Weights of a small transformer language model: 6 heads of 128, 119M parameters.
MLP neurons of a small language model. Each row is named by its layer, matrix (gate and up: input weights) and neuron, and shows model dimensions 384-447. Each number is 200 + 40 x the weight over its row's rms, rounded and kept within 0 to 999. A neuron's up and down rows have the sign that makes its largest values positive.
After each neuron's rows, "fires on" lists the tokens most often at its 100 highest values on Wikipedia text that the model never trained on.

L4.gate2584,269,182,191,186,216,194,260,247,240,210,164,179,197,132,267,180,250,181,119,176,114,172,275,227,236,232,237,161,182,222,182,220,168,228,280,189,182,207,201,252,236,151,168,197,232,165,190,235,214,259,176,227,193,178,198,161,260,187,244,196,171,186,212,217
L4.up2584,176,170,198,258,182,186,221,206,245,211,148,227,193,228,172,182,261,148,189,210,248,199,208,211,209,171,241,212,272,179,245,188,187,198,246,196,179,171,209,169,212,243,194,207,194,153,240,135,144,256,193,223,216,137,228,133,210,177,148,172,117,126,176,206
fires on: " from", ":", " and", " /", "ö", "|"

L4.gate1159,174,187,188,172,215,282,161,249,187,147,134,212,148,153,188,156,230,182,194,129,222,199,184,213,191,234,217,196,220,212,181,276,170,250,177,288,214,231,221,209,213,164,224,192,175,183,182,180,186,247,181,208,244,187,213,162,236,224,272,214,233,200,270,200
L4.up1159,208,223,151,245,157,239,197,191,210,216,201,196,220,281,182,184,186,201,165,229,198,222,221,199,220,186,241,165,212,171,223,274,192,194,214,173,167,277,203,163,215,261,219,207,207,140,230,218,248,267,237,167,175,261,190,190,133,141,292,246,142,202,170,179
fires on: " and", " of", ",", ";", ":"

L4.gate478,161,232,212,283,269,196,218,276,223,264,231,196,160,172,183,117,195,262,227,185,212,229,144,183,172,248,218,192,239,199,171,195,218,220,240,224,154,218,203,249,167,204,222,275,180,156,173,222,157,202,166,174,162,190,209,249,186,220,185,263,105,219,207,181
L4.up478,166,224,222,199,154,170,185,158,210,170,186,161,210,174,187,195,214,253,163,136,222,207,223,176,166,214,188,199,258,188,251,217,198,216,172,187,209,164,253,229,135,192,153,206,228,222,161,171,209,200,216,265,141,185,250,134,140,235,165,208,126,152,209,129
fires on: "s", " Australia", "\n\n", "mission"

L4.gate1707,164,122,209,194,194,266,197,248,219,274,182,198,170,242,247,255,197,163,103,214,194,197,124,138,234,206,275,191,215,216,156,235,187,132,167,242,224,111,180,191,266,211,201,159,191,88,244,297,151,210,172,280,189,199,211,201,204,215,219,151,188,249,178,226
L4.up1707,253,202,247,171,158,182,253,146,216,181,219,201,229,201,237,186,192,172,172,173,201,135,218,231,169,231,305,180,244,254,211,172,140,196,205,259,157,175,200,93,263,215,174,177,166,178,206,243,195,224,192,225,165,201,113,135,206,216,253,196,205,286,170,187
fires on: "ma", "um", "my", "a", "m"

L4.gate1032,218,249,195,217,186,163,183,151,210,265,253,169,212,172,201,194,167,225,78,209,230,248,210,225,260,252,274,191,161,152,148,156,179,232,118,159,213,241,191,187,170,161,138,158,153,195,176,216,183,195,193,171,193,212,166,177,260,172,215,348,263,188,278,276
L4.up1032,206,212,200,182,266,228,215,240,175,245,202,205,170,227,185,137,175,238,191,218,260,203,262,193,251,224,228,108,194,155,171,217,190,119,168,224,262,187,78,186,157,117,92,236,258,249,272,147,165,188,160,227,272,207,192,202,202,178,138,232,205,314,188,235
fires on: "-", " Ind", ":", "ave", "ath", " -"

L4.gate870,274,246,180,147,202,232,189,277,228,177,178,164,264,169,249,206,175,165,219,157,203,162,242,207,152,155,254,167,166,260,207,240,102,180,249,216,235,227,230,259,172,163,217,143,201,208,182,138,172,248,277,198,192,187,185,182,184,182,213,190,176,240,194,184
L4.up870,170,210,270,283,191,197,217,187,206,167,217,196,172,206,253,188,198,205,243,140,154,214,141,237,188,194,151,227,253,206,188,228,195,157,213,240,199,232,169,156,205,211,156,235,217,209,218,213,188,213,234,254,203,144,220,189,250,240,223,260,184,254,244,248
fires on: " |", ":", ",", " ENG"

L4.gate1021,269,231,243,230,283,195,246,184,218,78,220,143,230,216,185,166,187,176,258,228,284,157,283,175,90,196,150,145,229,236,227,214,159,208,313,246,200,308,244,233,173,161,123,218,209,202,126,253,187,189,166,189,171,227,175,186,144,180,212,197,116,170,240,141
L4.up1021,213,221,248,184,137,161,182,224,227,194,266,180,214,245,229,235,183,137,195,166,225,218,203,153,221,181,242,243,150,228,219,240,230,124,176,170,177,162,159,307,151,195,149,190,236,240,189,151,273,197,217,156,186,192,201,173,201,211,202,244,203,156,176,162
fires on: " 0", " son", " brother", "ent", "ther", "ty"

L4.gate3888,186,246,248,232,204,178,237,240,191,254,217,213,207,203,243,238,154,217,187,189,172,220,242,193,207,168,254,185,309,183,208,230,202,174,152,206,225,166,268,202,208,254,175,186,171,178,186,212,201,217,168,213,243,246,104,228,246,252,242,279,286,184,248,241
L4.up3888,179,237,205,167,116,240,199,198,227,280,127,244,263,208,128,203,188,246,202,184,186,170,148,142,271,184,283,238,237,249,192,204,272,175,228,146,205,192,172,179,260,140,118,134,269,105,192,216,174,220,205,85,183,256,182,202,165,207,200,214,95,202,174,217
fires on: " by", ":", " in", " of", " for", " to"

L4.gate3028,182,246,119,238,224,162,217,253,212,207,206,206,200,136,163,173,220,194,221,277,246,204,198,174,194,172,236,221,204,126,251,203,263,158,177,207,244,163,280,200,181,137,194,173,204,203,195,216,179,217,158,164,350,207,146,140,127,233,250,215,230,191,281,184
L4.up3028,180,191,179,179,245,203,193,151,150,216,201,203,202,251,217,165,182,175,152,250,246,168,185,190,202,196,170,178,168,180,212,174,272,233,226,164,229,182,240,167,260,243,200,143,196,267,221,160,220,116,294,163,160,183,138,215,266,256,178,193,208,231,197,200
fires on: " of", " for", " in", " on", " |", " with"

L4.gate2996,183,239,152,232,258,252,274,136,196,166,162,146,219,206,147,200,266,211,204,221,121,191,169,144,198,216,267,151,324,220,188,221,159,194,212,235,168,141,217,180,239,236,171,249,167,156,230,140,150,178,161,214,157,193,162,149,180,231,226,190,212,161,235,186
L4.up2996,186,152,226,218,147,226,263,215,181,265,183,211,173,213,173,162,181,244,189,211,179,197,211,183,92,186,117,181,185,186,150,162,232,187,214,179,224,176,183,182,135,228,249,217,187,259,203,248,265,204,246,217,216,192,174,237,175,188,214,168,200,194,94,254
fires on: " |", "a"

L4.gate2859,179,217,216,185,253,145,219,186,174,224,130,191,201,199,266,149,225,204,213,278,183,143,191,173,187,205,207,244,264,148,157,216,259,192,198,195,178,185,255,245,161,149,220,177,241,196,195,200,188,222,142,210,200,226,202,171,222,152,137,227,227,194,172,190
L4.up2859,205,238,173,234,185,207,167,191,268,161,191,253,177,202,271,245,230,216,173,211,252,183,154,183,171,185,197,270,201,177,66,220,195,183,177,123,223,215,220,227,231,166,205,225,234,203,211,172,248,232,185,175,149,187,219,239,206,252,107,272,222,163,181,156
fires on: "|", " to", " out"

L4.gate980,188,234,180,258,235,146,188,224,134,181,180,199,170,227,165,226,198,195,237,222,211,201,224,198,196,248,218,209,213,167,180,216,191,271,211,198,213,126,200,215,199,155,193,146,126,232,143,173,206,268,172,174,244,247,149,142,124,152,230,100,240,166,236,209
L4.up980,200,206,190,161,244,99,120,272,147,187,180,290,191,272,244,149,218,232,241,200,250,151,200,128,206,177,184,190,184,177,236,193,197,138,174,161,171,231,269,210,161,219,166,189,236,168,216,167,115,200,209,198,206,228,220,172,220,205,216,236,189,97,178,200
fires on: " and", " of", " in", " the", "ing", "ting"

L4.gate1667,251,256,191,179,252,203,181,193,173,207,179,205,148,211,237,145,206,173,159,179,212,177,232,251,156,153,117,197,204,246,232,197,227,229,205,245,194,137,148,241,223,202,175,179,188,139,212,191,208,187,163,236,246,220,211,171,232,156,212,146,137,179,189,179
L4.up1667,265,223,146,186,153,231,226,178,178,150,223,126,246,167,236,195,176,164,297,193,201,204,214,158,271,183,171,283,201,242,234,208,219,269,162,192,207,159,161,214,269,250,149,218,269,139,218,160,169,147,170,169,213,201,147,151,155,132,225,215,169,188,234,227
fires on: "M", " Mini", " Moon", " Mo"

L4.gate3199,242,127,293,168,199,208,240,218,219,200,259,216,147,133,235,144,241,242,209,157,275,217,165,152,257,170,175,191,208,175,237,196,228,230,159,178,216,189,188,177,242,244,157,251,172,231,219,186,193,149,248,170,187,164,199,137,214,187,178,91,160,194,175,143
L4.up3199,231,173,135,196,254,177,227,218,221,121,184,156,212,183,129,206,164,199,208,89,224,184,164,220,228,205,206,248,205,227,266,151,296,243,152,184,193,247,190,237,179,145,168,212,178,152,187,265,266,201,146,192,211,238,177,206,209,208,179,196,127,238,159,166
fires on: "-", ":", " |", "=", ",", "."

L4.gate3182,122,133,191,262,240,251,221,259,178,253,172,236,147,212,152,246,255,169,198,214,197,259,201,178,139,205,236,249,172,284,201,244,164,169,286,217,175,200,205,171,182,222,156,202,258,125,167,220,209,227,201,214,156,193,153,109,209,164,215,193,153,177,210,219
L4.up3182,115,215,262,170,260,190,177,258,107,205,232,213,203,238,129,213,214,225,174,162,216,212,218,200,128,163,142,189,155,223,150,200,238,234,221,223,191,194,281,239,87,248,218,238,134,169,194,192,146,224,172,209,164,285,261,287,220,227,254,270,224,198,184,189
fires on: "1", " 1", "0", "'", " |", "2"

L4.gate3769,265,163,233,198,205,239,178,174,277,185,245,186,188,123,165,173,238,232,232,248,209,141,214,251,202,153,189,248,222,145,182,137,190,168,161,163,246,148,193,171,175,158,261,260,230,162,236,263,262,162,210,181,189,193,273,197,169,235,233,227,166,131,158,260
L4.up3769,256,187,217,217,192,166,262,187,168,204,206,126,219,231,230,189,203,216,243,192,181,217,181,210,181,229,169,178,134,180,239,209,232,141,224,202,230,206,265,176,172,231,206,136,238,251,164,195,247,176,108,222,181,237,234,221,224,195,192,219,151,192,234,180
fires on: " to", " Count", " pat", " on", " treat", " advisor"

L4.gate2284,191,165,191,160,212,225,229,205,162,198,222,215,220,237,282,144,229,120,193,173,158,115,193,165,192,243,219,259,220,160,182,264,140,233,202,163,181,281,110,243,190,161,244,270,239,153,181,157,199,181,171,140,178,178,227,162,203,196,266,249,186,230,183,185
L4.up2284,202,233,237,53,164,143,194,193,212,279,276,238,193,221,162,173,187,128,163,222,243,162,179,206,197,222,235,194,171,204,246,213,153,235,141,179,223,223,197,144,135,225,197,168,176,246,88,209,215,201,149,150,267,180,235,197,190,213,202,222,252,213,175,118
fires on: ",", " in"

L4.gate3258,217,158,112,182,231,126,230,184,156,177,194,147,143,181,244,171,171,187,160,190,228,269,208,173,170,229,203,200,210,167,259,193,193,249,262,241,213,149,214,183,227,210,177,121,204,256,196,161,105,166,199,116,232,208,218,154,166,221,177,186,149,215,180,133
L4.up3258,281,245,148,222,215,206,155,150,207,191,162,261,148,185,220,148,186,199,167,207,236,195,223,203,201,227,156,192,203,170,194,195,241,180,214,168,232,174,203,150,251,157,182,200,240,288,116,203,143,141,158,152,168,170,215,203,195,169,219,193,168,209,223,144
fires on: " of", "d", "ge", " with", "ed"

L4.gate3719,187,260,188,228,253,232,275,203,227,251,141,212,169,164,211,182,210,291,212,214,195,220,315,168,170,205,214,208,171,206,208,150,176,218,226,180,195,225,173,229,226,246,207,316,170,204,143,249,232,242,229,168,259,180,169,190,256,187,219,127,197,153,174,103
L4.up3719,147,145,244,185,217,256,221,208,258,193,213,142,235,135,189,143,208,165,198,274,247,187,258,180,148,180,172,208,147,165,168,148,211,131,235,211,153,255,173,154,168,251,250,247,237,200,215,266,234,253,184,238,256,155,225,176,200,260,173,149,190,148,215,190
fires on: " him", "s", "ed", " turned", " sat", " it"

L4.gate3323,197,213,154,239,273,164,180,210,161,150,191,148,198,221,143,182,156,182,213,195,233,155,264,248,209,236,175,116,161,216,240,208,124,181,222,187,278,248,249,228,218,216,204,154,258,173,227,215,159,192,337,192,210,145,160,190,229,169,281,236,268,276,204,206
L4.up3323,217,177,246,193,269,151,219,163,147,216,228,131,141,252,176,156,163,235,204,212,256,281,318,213,182,250,197,136,170,256,181,227,244,162,186,228,183,202,215,273,131,235,237,141,240,158,204,233,236,244,175,256,239,240,246,148,234,205,294,275,151,273,237,142
fires on: " |", "|", " it", "thing", ":"

L4.gate734,140,211,235,217,221,222,207,165,253,268,224,109,179,228,209,192,198,222,175,139,185,180,238,240,298,173,163,124,231,235,235,208,192,192,224,142,233,163,177,215,222,72,179,316,160,216,193,149,222,186,179,259,208,279,205,214,285,209,226,200,262,191,144,206
L4.up734,266,170,231,225,153,265,215,172,209,244,228,130,179,188,230,192,215,216,149,221,171,277,177,157,243,129,206,278,184,232,243,170,134,203,239,249,180,131,247,223,161,139,163,157,166,287,205,173,202,196,188,184,212,170,158,201,182,178,194,222,173,182,229,212
fires on: "=", "d", "ga", "va", "r"

L4.gate3650,205,163,231,228,174,232,253,206,219,157,250,230,175,277,250,224,169,228,212,213,241,238,256,259,161,151,259,237,188,244,185,171,245,253,198,187,198,212,204,231,252,116,202,141,187,199,223,239,170,177,214,194,217,176,199,211,185,179,231,243,150,182,235,247
L4.up3650,159,230,256,169,204,248,240,187,271,225,205,184,196,154,213,143,156,190,174,132,125,229,194,235,214,195,213,259,239,66,137,141,172,224,202,246,224,223,122,111,163,148,206,243,221,206,177,158,216,218,257,183,230,152,194,141,205,214,184,209,164,126,202,219
fires on: ",", " ;", ";"

L4.gate3205,165,164,187,124,264,164,223,198,197,250,206,189,189,163,245,255,170,210,178,194,161,180,181,241,203,100,278,205,266,155,171,242,164,226,152,233,257,205,122,229,187,261,150,217,188,166,200,147,148,224,200,203,122,233,145,196,226,130,246,218,182,269,199,240
L4.up3205,218,190,228,199,188,186,217,186,242,222,179,233,96,215,159,244,211,200,208,201,182,146,171,220,123,183,181,211,245,198,175,198,209,244,157,198,287,175,203,296,149,213,205,248,220,189,246,202,202,101,199,213,121,286,69,149,212,203,169,198,206,205,252,152
fires on: " of", " and", " with", ";"

L4.gate379,179,256,179,276,239,167,162,292,169,227,223,160,201,208,226,271,201,174,232,144,210,195,132,213,236,193,192,228,257,205,252,239,214,296,179,211,163,119,176,206,238,177,302,159,172,143,203,183,118,236,246,207,200,144,168,192,260,192,215,183,152,155,215,176
L4.up379,168,213,285,165,239,187,236,301,164,261,259,161,159,212,233,226,301,233,184,197,233,217,179,189,121,217,154,258,253,202,188,327,208,196,219,258,181,201,216,313,212,207,231,167,240,195,217,154,239,178,256,255,207,186,226,145,276,210,203,210,281,104,188,231
fires on: " in", " of", " from", " on", ","

L4.gate3605,195,196,135,215,236,218,167,236,143,179,164,194,210,250,258,258,89,199,251,183,167,228,223,166,213,162,237,282,257,195,283,194,166,221,204,161,202,267,221,249,221,207,165,142,176,227,190,178,151,217,154,232,214,242,186,207,195,128,193,178,217,229,196,182
L4.up3605,192,223,170,147,236,237,187,187,171,180,223,219,207,207,173,179,204,251,219,170,217,198,179,211,263,109,304,241,257,201,189,217,235,205,271,186,216,254,210,168,259,213,255,214,167,188,207,230,260,222,158,127,210,224,212,294,133,98,232,156,166,181,204,177
fires on: " on", ":", ")", " by", " in"

L4.gate96,180,164,188,172,188,191,226,198,191,246,134,234,203,186,193,215,172,104,149,161,294,206,148,210,216,188,189,177,224,191,233,195,281,179,173,174,270,193,203,226,161,216,216,228,214,247,212,221,214,217,255,199,176,197,226,209,263,157,188,179,212,53,202,194
L4.up96,190,157,205,245,159,263,169,206,160,219,237,283,216,170,193,241,247,102,173,246,224,313,136,228,188,239,191,148,192,168,222,214,293,228,132,190,249,171,218,180,200,189,199,174,189,179,201,243,166,168,198,225,160,182,216,189,267,217,178,167,264,149,212,156
fires on: " and", " but", ")", ",", ";", "\""

L4.gate283,220,210,220,156,215,197,177,147,217,253,261,227,188,199,184,169,189,191,230,211,210,214,131,286,182,234,264,186,228,234,172,301,132,261,139,174,133,123,240,179,220,201,146,222,165,204,135,125,256,260,226,124,288,200,168,222,210,175,153,209,165,80,262,256
L4.up283,224,231,241,193,226,237,188,125,270,215,228,111,285,174,232,174,162,221,215,194,309,243,273,230,206,271,216,164,262,122,181,194,241,175,196,224,167,149,193,143,224,247,184,236,164,258,205,234,208,258,173,216,201,222,134,168,213,181,134,140,206,274,206,194
fires on: ":", "ps", " over", " around"

L4.gate1,267,238,241,213,192,198,192,173,163,199,230,220,223,244,100,237,226,207,206,228,169,210,252,203,229,167,191,247,154,109,164,187,157,267,261,250,114,187,166,215,234,207,228,184,182,138,215,208,195,183,195,169,281,165,299,238,185,213,304,174,240,186,194,207
L4.up1,189,261,249,228,253,178,173,212,182,202,219,290,206,240,243,170,252,202,206,220,224,130,203,237,152,172,195,216,231,190,234,184,146,197,169,156,176,193,211,209,202,180,200,193,121,197,264,144,242,128,160,178,201,225,177,222,178,211,273,236,171,199,212,140
fires on: " and", " from", " since", " in"

L4.gate743,172,170,207,235,187,247,155,177,239,159,219,237,313,162,191,108,247,251,176,265,101,251,122,151,181,191,306,153,308,189,181,166,183,191,266,161,116,210,188,203,143,162,272,155,238,130,221,262,233,192,148,242,198,246,278,192,155,197,183,187,190,133,221,139
L4.up743,147,155,180,210,194,264,212,222,163,199,224,147,191,187,171,164,199,150,258,247,141,207,141,229,207,70,206,166,245,211,238,97,159,102,221,213,173,262,218,181,175,217,203,230,206,193,228,331,162,153,205,256,187,207,228,94,237,213,238,271,276,209,167,241
fires on: " |", ".", " to", ";", "/"

L4.gate986,218,202,182,191,174,218,160,209,243,207,233,251,154,182,187,199,187,220,297,179,141,189,214,112,200,292,190,220,283,195,194,185,160,183,129,150,165,290,255,137,159,206,191,201,240,197,204,276,168,189,255,191,152,224,163,219,196,224,189,215,174,197,189,252
L4.up986,224,272,241,231,105,116,239,196,192,198,158,185,178,170,126,151,281,226,236,205,162,181,185,226,213,215,213,147,175,215,223,238,193,163,207,171,206,211,195,224,210,233,230,174,217,134,202,208,224,212,203,172,214,143,188,160,152,204,142,120,194,152,182,267
fires on: "5", " 4", " and", " 5", " made", "4"

L4.gate2603,186,247,200,185,233,219,208,239,211,179,240,208,99,226,203,213,191,265,234,259,209,277,196,176,234,250,239,207,196,238,195,209,210,174,198,221,249,238,210,196,203,202,223,267,137,238,140,254,210,229,266,168,140,216,273,228,147,213,195,202,199,186,162,178
L4.up2603,246,234,230,230,145,206,224,140,282,176,162,139,195,131,178,205,156,188,226,263,293,167,195,214,167,226,233,201,193,169,235,231,203,245,174,205,150,187,208,159,232,282,166,199,287,252,264,231,191,255,198,200,190,235,207,214,147,236,91,195,167,279,137,148
fires on: "s", "es", ":"

L4.gate760,167,224,202,165,223,238,234,188,231,173,238,280,153,197,202,216,184,204,231,175,217,214,182,207,245,167,225,307,225,145,193,196,154,174,235,163,183,222,272,243,139,260,179,244,149,181,226,240,173,197,213,235,191,227,160,136,190,248,196,220,265,192,194,128
L4.up760,188,174,193,148,171,183,202,162,263,237,272,213,184,178,194,226,206,165,280,154,241,208,180,168,174,258,184,222,208,231,188,247,230,279,222,178,306,178,107,246,221,170,189,180,203,207,218,232,253,172,162,133,206,218,129,181,213,212,173,229,222,194,198,134
fires on: ",", " in", " of"

L4.gate26,217,238,206,258,161,257,191,241,192,199,132,267,235,140,217,152,213,155,191,159,152,279,216,198,164,235,171,195,185,174,264,193,199,141,208,174,195,207,178,211,220,240,154,120,164,259,190,212,200,234,144,248,243,186,157,220,210,214,130,243,207,134,177,153
L4.up26,200,275,211,163,211,198,115,146,195,223,210,248,127,198,233,162,225,231,161,232,154,278,166,242,180,196,251,186,216,224,194,185,183,212,202,185,190,219,125,187,242,192,297,170,182,262,149,161,228,215,170,196,190,235,239,311,228,172,154,203,174,173,162,189
fires on: " Ja", "a", "ha", " Ana", "ti"

L4.gate3237,211,209,197,253,243,182,173,220,210,141,158,341,227,162,244,129,229,231,197,161,201,212,224,142,159,214,162,183,215,237,179,242,181,163,188,110,177,219,143,202,147,162,102,224,280,219,181,176,157,151,159,184,230,193,223,230,229,204,229,252,190,197,202,194
L4.up3237,190,212,142,212,190,135,216,276,194,231,261,235,177,163,225,270,203,238,241,262,251,176,228,213,154,234,204,136,161,139,136,199,271,241,174,185,193,192,183,196,133,239,203,245,189,184,142,280,222,143,108,200,341,161,239,234,187,111,249,266,153,214,222,198
fires on: ")", ","

L4.gate1393,175,152,88,159,160,164,186,242,203,194,123,211,258,171,249,165,214,184,256,192,162,118,234,170,196,187,206,173,201,187,246,145,227,181,244,202,212,210,222,197,229,186,187,184,162,320,168,212,225,146,244,144,200,268,187,149,240,111,109,245,184,225,204,221
L4.up1393,287,165,184,271,191,199,208,231,203,166,153,80,177,206,197,192,201,199,195,159,172,190,233,187,192,235,200,119,292,153,125,220,247,259,221,216,246,160,126,205,243,192,194,137,243,169,227,177,180,243,243,207,208,224,203,182,188,193,119,256,173,176,307,229
fires on: "A", "xi", " Lu", "C", " Rou", "bil"

L4.gate885,226,194,208,195,206,252,171,197,158,120,145,222,182,184,198,175,203,148,241,204,206,239,258,152,194,203,201,178,158,236,152,129,144,218,189,170,171,205,247,178,197,200,178,157,200,209,239,209,195,173,130,233,176,188,228,136,175,270,137,134,207,227,212,208
L4.up885,207,262,173,201,188,237,205,215,175,235,212,176,189,226,172,138,280,235,183,175,208,153,172,174,257,170,171,231,138,284,230,147,280,217,182,146,203,212,176,227,254,218,172,164,194,150,161,186,181,167,217,150,215,225,191,172,196,181,250,140,128,194,164,89
fires on: " Matt", " Cas", " Pi", " cas", " Max", " Mont"

L4.gate2433,199,146,200,225,137,112,231,95,182,178,165,137,212,270,110,134,155,169,220,219,275,180,219,223,122,162,262,168,70,125,229,234,306,189,196,154,253,200,202,241,196,148,198,173,251,252,205,176,204,269,215,212,177,149,178,137,111,205,205,263,193,140,222,192
L4.up2433,154,194,185,272,218,232,223,234,246,216,222,213,184,200,216,168,227,176,192,161,213,216,205,198,268,173,255,241,194,212,215,321,226,202,166,229,128,192,154,234,188,257,236,234,214,211,138,172,152,210,148,152,204,206,197,204,206,217,244,241,202,243,172,233
fires on: ",", " and", " he", " or"

L4.gate600,259,227,198,219,180,240,202,164,180,151,169,204,207,232,211,226,170,223,152,206,260,229,197,251,157,215,249,209,165,116,226,187,209,221,141,217,184,155,156,140,101,206,214,162,212,173,153,260,225,168,160,186,217,202,224,215,171,156,203,278,137,129,231,171
L4.up600,265,244,147,204,199,218,138,198,249,212,178,134,165,222,168,191,170,202,181,126,226,212,170,152,189,213,182,212,200,136,178,245,149,131,187,310,186,228,119,157,189,259,200,241,228,259,238,193,198,215,198,208,180,167,191,269,233,183,234,276,234,210,168,169
fires on: " and", " or", ",", "/"

L4.gate586,131,156,166,225,221,194,169,165,236,210,185,215,148,219,200,199,162,207,177,177,251,180,188,200,147,221,274,150,264,160,252,156,264,206,110,206,211,222,247,183,184,204,112,214,203,207,164,205,175,176,197,234,182,221,204,178,172,143,166,197,197,131,200,193
L4.up586,108,132,211,221,249,225,206,250,225,192,156,188,178,177,184,146,220,158,192,145,249,233,270,154,234,188,210,131,238,213,177,258,247,200,191,167,158,285,162,243,208,179,192,164,139,159,161,186,230,183,259,222,193,149,234,255,210,229,206,223,213,180,151,208
fires on: ",", ";", " ;", ":", " /", " and"

L4.gate2084,193,175,200,173,184,239,199,165,167,242,166,226,227,210,161,224,151,188,143,187,182,172,146,217,236,175,199,211,249,240,198,170,209,252,112,226,130,207,177,180,181,202,222,209,243,186,198,233,224,339,110,193,208,153,248,245,179,239,207,195,231,209,267,160
L4.up2084,192,179,203,184,191,133,187,224,182,188,271,220,256,173,253,199,184,185,143,245,228,246,151,240,211,219,191,162,245,183,204,155,279,213,207,175,226,115,232,246,210,290,185,248,163,149,202,178,184,296,232,149,197,170,198,160,197,180,194,287,206,221,188,185
fires on: ";", " and", " while", " but", " to"

L4.gate1362,180,167,202,214,227,241,204,177,231,169,212,263,262,203,189,151,270,267,295,183,197,159,213,205,202,203,237,272,247,195,190,193,278,138,205,267,202,136,168,175,166,255,204,190,181,242,237,169,255,181,219,205,223,198,169,205,239,170,240,212,223,101,136,84
L4.up1362,242,268,222,243,219,152,225,257,195,157,251,148,237,136,173,230,153,203,211,147,210,183,177,192,189,196,193,189,205,235,129,193,151,192,176,191,212,216,131,147,187,170,193,293,219,190,188,208,235,184,187,168,234,194,173,207,217,144,147,251,228,142,90,159
fires on: " by", ":", " from", " to", "ers"

L4.gate809,248,243,192,232,232,205,196,176,220,176,302,236,148,194,258,118,177,219,235,195,186,142,170,246,150,202,170,191,187,224,198,201,189,256,230,158,232,261,238,172,181,131,175,192,123,212,230,269,192,195,185,146,190,212,85,167,135,213,149,207,247,105,187,237
L4.up809,223,252,231,160,238,170,145,149,232,190,153,260,252,251,276,217,224,221,201,173,163,220,156,177,206,164,252,275,187,196,170,106,207,230,223,138,232,200,165,205,180,216,190,184,276,212,166,233,220,232,208,171,196,256,127,191,216,162,221,232,236,177,228,245
fires on: ","

L4.gate1854,264,251,202,172,230,210,196,208,276,222,212,145,240,233,192,192,214,107,232,198,206,155,137,195,183,225,179,180,246,231,167,244,211,296,185,248,126,169,234,185,189,190,282,279,164,218,227,225,162,164,141,165,169,180,236,143,161,208,273,229,183,166,265,191
L4.up1854,243,223,270,108,201,189,128,295,185,259,231,163,209,157,257,195,213,226,214,220,213,238,205,222,234,149,203,120,173,235,183,197,187,198,198,212,304,266,211,221,185,177,213,186,170,202,212,308,158,179,173,204,206,195,133,242,229,139,251,246,222,195,242,85
fires on: " its", "ab", " |", ",", "k", " emb"

L4.gate1072,248,243,222,238,195,266,236,151,262,196,234,305,215,213,243,186,228,204,206,281,143,141,182,175,166,219,227,210,193,194,188,131,212,140,176,183,232,207,185,155,193,142,189,186,221,189,221,121,266,217,203,255,208,220,152,170,180,153,215,245,235,158,160,170
L4.up1072,149,184,314,194,232,172,221,249,215,184,205,222,223,196,249,237,192,212,159,167,203,212,219,184,153,202,280,185,226,131,142,217,234,255,198,205,216,197,171,197,124,165,217,216,150,196,197,193,208,194,291,99,231,165,238,167,243,192,235,236,220,153,189,235
fires on: ";", " own", " permanent", " separate"

L4.gate1601,228,161,181,202,291,217,219,244,231,180,149,305,148,207,177,114,149,152,261,167,195,211,213,149,192,203,223,222,234,176,260,213,228,213,196,246,177,149,159,188,208,181,232,261,192,182,217,179,198,152,183,309,228,242,181,96,253,202,229,169,211,190,208,210
L4.up1601,136,153,202,252,171,207,264,121,246,204,205,191,201,196,202,194,151,178,250,154,171,159,245,143,182,203,185,231,165,275,191,155,168,227,141,193,196,217,195,259,263,201,175,198,201,250,140,212,196,186,157,166,229,172,218,229,169,142,199,249,143,238,154,264
fires on: "=", " (", "(", " |", "3", "–"